MLP neurons of a small language model. Each row is named by its layer, matrix (up: input weights; down: output weights) and neuron, and shows model dimensions 32-159. Each number is 128 + 32 x the weight over its row's rms, rounded and kept within 0 to 255. Numbers have three digits each.
Before each neuron's rows, "fires after" lists the tokens most often just before its 100 highest values on Wikipedia text that the model never trained on.

fires after: " in", " (", " In", " this", " the", "In"
L6.up59:183110154092148122111062154132129152105172145149131076148145088111081106138136159078107091077155138110106103143137163145120168152062193146118088119132165102183130108089164127157114167166076216119153062158107102104166111148091098098076138096143171106072116127101156123079102121155142130149165177147132163141094062144080142173109102128108113126128119160107123116142133182147108104132084
L6.down59:184131086121129137116139137159143111142101109098125138161102149205136130025121102141107126134142140118167138169084127176138102126111120166118125079158139145169103132155117158152046146132157160099113152082162196131028100142106171102147112177155143128129167106136121101137162089115151094140114119162146120145105056144138149149098123139103182115096117113173165116024149070139096133167142

fires after: " |", "|", " 1", " Ma", " 0", "1"
L6.up876:152168114140165069164143094114091126090109124187104111180101102099138189088084172110041128118173133115122101158120061150095149136114121096103180083121090059077119139147140129134084125121182128107124162097148116123130104164131090155140098131095123181146156146136137132149103109215112138128148100078150118156099096152149127078061107120152139144139141076161205149209121076102117158123074
L6.down876:135166137109135050113121126118089076102118177149143111146125101097144149113093156180143106141142092184173081150176070166133153170153124037086102153131095157136131123139134121137127113142109095102174103134133142120162091129170091092113085178138152142142132123132171090163151121121110083083151123138131106091118138055139097132121118136096149060089151165125157091103174127203107151202123

fires after: " New", "C", " C", ".", " al", " San"
L4.up1094:136107091076102099162154111138107165153145154123133158157104126104115141172140118151125103150172117131163103152115117129098191146133116097178135162107135116093157143140168078175091155153137168169126128198115088151143095117109116060178111142110136095120080205153162177111167135182097137137134171074221085101146058164166043144093137172088191126126127174119100022100162110145122117076130
L4.down1094:135151114145090097104104121184141117116098111110112107136144155174170110139104140141144123147125148043128169137171117107061093137157095159118163173110091141128165154141103109091155100130154142076178169119082142115167150139163143159092095113138096154084187155168128095140127122127082066077094138119082112125116077105142145073069117100127108210119194150147084111153093137158155124123193

fires after: "T", "S", "t", " T", " S"
L4.up1518:144150146096093083109124144104175165156093137075141125129131125123163107135081140100093170108092103091127141102102107128102119154121112135138151162174113140172060178049090131080130123127147150123102115146146104148053152113125088113074124142157139136132102113154160149081083132126181130175124124173140168072120185110158107123111155131157134179118088111191154145124117188181183106144145
L4.down1518:098147135151153121202077109083096188114125123115174130119094151164133125181067095115121116147153109115069171181153103132166129124136094124122132133115058171147109150183086161085170092085114149118160167051133131128135060086150140188150121136192155089174124047052094126134127092172157095128135101140218109168125174120186108130137129103128129071142184137125103130140109052120109119140148

fires after: "\n"
L4.up1893:104064163162118097172161105106126107110130167158155154080094110165157101118151154113037126174058123141101090112150144114163113170102140081087158113178086114116183038163140125120151119147123113137125160133130150127178074109124124166144063106152134145100181154102103087132128137133078085134112161112158157142107081137120143152099156131202129092113144118104144151133070104125083112121093
L4.down1893:124108152141139218152159183140191125138118158128121173107129149078127127136127151142162172106073136106072164090137147123177075160065150128072154131101122071084028114150088175099126141146161116127185159107126094139120088167127100115127087124191134164151092114112141138073122132095100094166121149126111198187135154058122147136077161160161123133113174078145070157138161152109115092095115

fires after: " the", " was", " is", " in", "\n", " be"
L6.up506:127106110161166079157139097157100126109124086144135085114120169107109115091083098129181163163123172150142147186138154123114142166155174120159156062077112174140172057157147124136076153125126079123099119122070122101039146120064120118106195083140148133151111105107186175137117187114033155135056111129129099068116181128121059115164154091081115146139151138131096086121086142149125072135154
L6.down506:080153130130138144091126081108171155123108135221142146118109170110183084088106130136183177098109136159135134123134069107165120174157161166146121158125110197130115129176144058132144144105098104071103135119078082087167117141050124099137203182139032137179116114148144167138147122090111121180141089204129122071085167056130134110152161096079072170146142101129112139089069145097118118200123

fires after: " was", " the", " is", " as", " of"
L6.up1472:141134122108109178136182090146103167106131131082122166119113182145207091126132131179141138136068171151131170135148097103132137140122162120128135211113162140171085104092132122156140084146129081054143111118107156154106059109114144133202133042119152124154136119114113141158136175136133115113164126124108125092122143124081114090141084130105114098100130159143105156158143162156122077072116
L6.down1472:123095136153098126139112152114124167182135149089105103159111086110141150160141144123128152100110079136102083123116122126136136102138122105066126117119090130077140108150062167119145157101111074159092141124103108176081084136121113112049074141142115134099164124116128146118167170101131137175130080148161158177151132123106145164145134108084149112164133095105172163123069130096101155137149

fires after: " |", " (", "As", " between", "until"
L6.up280:187153139101094095143058133144101129124090124168187143143126136119136136163150134100182111121126176163134129114082131091096149130153124173054144072111135123106124127203156107137110109117168161114082111132143118077112158170131145172150137114134108147132116157102145084117100171124103100124080156140060145065173169121171103155186148117147130182155156109129077088179164108141093142121125
L6.down280:108172104098136199130124089098166104138109135126145143096096123168080137139112144193130101098216220167136129136145129132101065093157139104132095136094134108100139227111150088158132134122169165126146125114096188072161140084162083100118162116116148144167083149128138150136158206104165086135137131141134140096121188117160130159166136128081093141112149101120131114066136208166164141204130

fires after: " and", " to", "-", "–", " or"
L6.up394:117140043122204114100110138113087115109174124165188108095110147154153086111093143147111134118102114101118125129127094180126069130121129126098123097170141111101183051139136137142105147142145097100141111098162125175133171129147151146104109144150142138103073141179172133116078142146106114153166104191115138155140117070142141072166170135109084113097165103114172127163137066119103118125062
L6.down394:122157133103149152105134172151177183114147169131098141137172145177138095096123092137106156074095128170139152098099089112184141114163117138113104135113136105156114155180144119095134156105117160169153172142155132133133084121164152172143111149153076132152109155120107129113123104096161108111138146127184149118104141129105163089141049149136102136166153136094111169119142109168149111081109

fires after: "18", " 16", "17", " 17", " 15"
L4.up1169:162154126079117148151132158146114131092073126182150170132188105100116109135111146154152144123167132149181092153124111130118134115161198145086135083102147131208153155124199110159118107168155108116105098085164148098042142153157136124039162101173154158168087087107120133100148162123149148134132147062102091108126134158136069178104125143149092117094062166161083112148181147144130100130148
L4.down1169:121147102137119145141141150126142085114107135122127117074149119095149089102089060123184114172079128195088122144126102102135050087143137134114139100207142147140125130059070137148129105138115138175118149179147145123116103154138105135139132138119120106103166156109137142153129157137119090211098153123141135155141127105138137167165103148121166109095154188147133104128091145128120079119130

fires after: " S", "S", " Sh", " K", " Z", "-"
L4.up84:112113090126078125152194101124160131143157155102081103062143132161130112093121104122140120099131180173113170096131157112175114131106090186133139122150149153085140133187129072131112108087153068094080117146142135116182141178147128127135130104052112176098126148182159120135108122156134138151195123169082122097150203097127114086160134095107101159106122100145149162127047062180164161091070
L4.down84:173140136114089132167136112093181143118090157091126131077120105099118131107132104152141134158107193162099130127127141145057067157168168085153130202115150181168103081101095155151170168110101136133145122160107114114143126097185155106103184114110141136148153153138148100168163085151147151083159120119095104103121106119111055119093114137151085099146078134101162138145151140084081123108114

fires after: " and", " but"
L4.up813:162188116135104105152121127116143155133168170134141133168108148146087137136125088148115125133094051123131116141121095140105109124150152118111141092134119122160193126149214137104110121172099151099126152073120049114115091117127133144168153148130106094061099136112110106124125132111083101120169133138076064138132116148172156172078135196118151124127090112150137183165122093129153126118136
L4.down813:185069114052106163173105116122172106132059115139136168128171174120118164073138094169178100145134106182059109086127095102114120142170209163069164123143146088164112117147132138065106088087095142141167184154110073087134130163173155087130124089149096136147174176102153162137126086122092097116144136122087108089100077136103123046121147182082105146093097090136109131143112128146127093110075

fires after: "-", " Al", "Al", " DA"
L4.up570:161173208138145155109117131119115131128166138161123156124145134089074159137117119114140103102131124110130150153147151189116134091136136178126130103064159152120125137141159113128108192088075062165102116086065119107095143140119122165122082163145133149152117121104145149113143134149143128172119102106057147119111101140112107187131093116138137135164167135122152161130080134195113034160138
L4.down570:097191153166141117154113094097125118128128160115171090150131165107077121132117108141085080150098167146153099117183092080103136177132161121159118115095179135106110155094138142076170095123091147126216130150109134144103099064146132118219043174136199205139119079123100189139153119103165117090154169167114112204096079018154138161119117192157136141117071138090161140123118133145208129065143

fires after: "\n", " In", " 2012"
L4.up817:159179094136118125136094123133136113142181135132145129101126107131093136140178153119080148157132106164125140198184150176159173157094095049112143104125121171149100092137133111184072120148161172146088166149106083084174105136103093088110144116107183063118109114190179148129136109139166082101060144122096180056137111180129139138106151140140110143115135168099142105138181112178127080103100
L4.down817:109169170101105170145074114117120133156099156100142134126094144095114106164097132183138168104089112168153189172168136071132151131117101149131118096156140137089079113144116101138164164143109159094144110151053175152161133101082095109103125167146087219142097156181135117115160054051157149131094116058114114172150176158104130102159140140095122134116057096148130143137120158213128110047136

fires after: " |", "|", "\n", "==", " Season", " Year"
L4.up432:116134181133139194133120084165087118115071188102147134119113094109117136181076123129110091112121152093110157088084162095146201105139090143154078102143121078150116117104150120149132099094170174128063217115089079155172109154138178147102177108084177189174123206129138150103123095155125099158183136120130172120081094083153098145104108106116114153179165144092176188135088152086154181107146
L4.down432:069164132104074139080121094106070151109137123124081086150123121118173098167102092113139149161168181090094103175066136048116101173182092129169090096184102155066097156116091134230076163128135084115070146134194122118177068102082114119054133159169114142120110111130123128137127163091111089122146167144102139169100075066115117129160127142142199110190149092150182123153152172147133157131126

fires after: " the", " in", " is", " on", " Township", " km"
L6.up1964:173167082125098086145074117116112168127135151111156123144135184085120154097179171120146169135132171115141161051194108140155150114120109073127133144067140115126184135175050113109120120091160117123190187106119128157119037119151166107080187143117123096207074102115156108116155077118119098096068145177137106059169057130097173146131152133089129104117127073118117068097152136099116129188136
L6.down1964:151129169163115125182145102145140171161087159124103126104135080074139207090142109116115092168181142155125136173118109125145168150114124136124124133129126032179130149116129098141083118116148106093174125214088130168084086086107087145097095104092146148085110101103147162075124092135139166144119105111170133065141049112146109082060124166177144138102169097145144072114109126124050143170180

fires after: " the", " Al", "Al", " al", " The", "The"
L6.up1607:157181120133181109120106128146094185109159157118094066157131144081121116120076150084115123080123170111083095143128142180073158157059156093100127107166141062105118106212088081157221158132112112091141131135096068093056134143100148163196111145122131110117119137149115127093178070118067133111121166085095125132185085070120125149160142114153128066070113127137153143095170094134198122112114
L6.down1607:186142126165065080134135099152120138111102121157139102107146138116121122198133155081149119151117127126179091150133135156126125150081089039165118162151156171127194146118101077142188144150107115090130142113128150112084066103132145103120125124135170082115135196153139130118134118103115109118126155055063132200160144122094018133143130121135109184103154119120168098130143145165181116073187

fires after: " of", " in", " for", " under", " to", " on"
L4.up1668:131122101172139093096054128130142106133126125090150127112078110043114127136171080141116084104147148124181130122126158167135115101150107100105097102121135147094153111156160081172172120105095189150125121101075089143125157151059141139077109182126107125130141154143101104040114049155139164144153112178120157144183079096041135187159169190138105128165100084144135117127126176106215144131118
L4.down1668:157072075160152146117083115084197115092180093135127117045139120189134054082118172144182145094096074168131079162132181136144117118108114106156193142108153151186155103150123080146168104129071060160168060130148068093132110139102158152091093153106142127125214092124102120174162165147117077111158102163107129114166128129124133142197104095096137135109172066102119144134169187125133079075163

fires after: " of", " Sh", " around", " K", "Sh", "te"
L6.up373:099170094128084080183096136161121151174094130071189108101077153143096115093112148136097107108131131124128113146106118092151085105122164138083124166140086163118152135139174126132099074075142156140130111098131121124142102142120167095105094138095126191152056129124105091161052098190110201138152079157082133175051145135101144063095106102126170138117161130136141142164090142171099140132160
L6.down373:163110125169157156093105097186155147087112164105092110127098086154154142136159155142069185088120135162148119170162095126113116136157202154094154171163138147134172160122124129118151141132144176102185153063093125160087082169149146153108111133133190167116093102112112141158151116155158112213159093179092105132137110081100106128090132120184141207114157130088080149135104148121148175153132

fires after: " |", "18", " (", ";", "17"
L6.up424:162175156085128165124069186222158092112160148162093112061089120078153168155089055141153168166141098137138193078134123123127094119158142100106142126131173102140102157089166097136113073147114171101122173134131138114074127092128141165150129094142123110174076215137111097106106086095118127127081156118068123154120126116124141086144143063134137123119113194090110139099089097108120170117129
L6.down424:157132138168139049098128118162157127115124129076141136109103127175174110133106174124101000125093167140173161118122104153179070085158149117119155122169131145120165121125156113075126174142097150104121107117140072163112118152090174147127154154139173099132126119174139155144142104132228087086054105116142153103106057150158094165083095126118134085118154153137150094131112169096124167093122

fires after: ".", " was"
L6.up1346:118088161110127121095163061099095103165168151190105103091103159186156138054119153153104099160153105080111131188104144099085143133081144153155092175090136146140128064114130100090118085193129143095161175141072110142085131097115147143096128102149119128118104171101121148112153169123155196115136126080120125100110104098140122163143130159173223133075109145164146106068179110145081161081111
L6.down1346:157111111130091163137088091068124087107083121145118174181074125130168063145126123114115107136097168120096121115109115120078145115187133108101164114062155122137184155137101064156106065182112114138163127140134114135122169084162149115116120156203135111146196139138145151102198164128142188123123111049138081128090148104143183187133079125169235152169128126166139110151221113140144111147130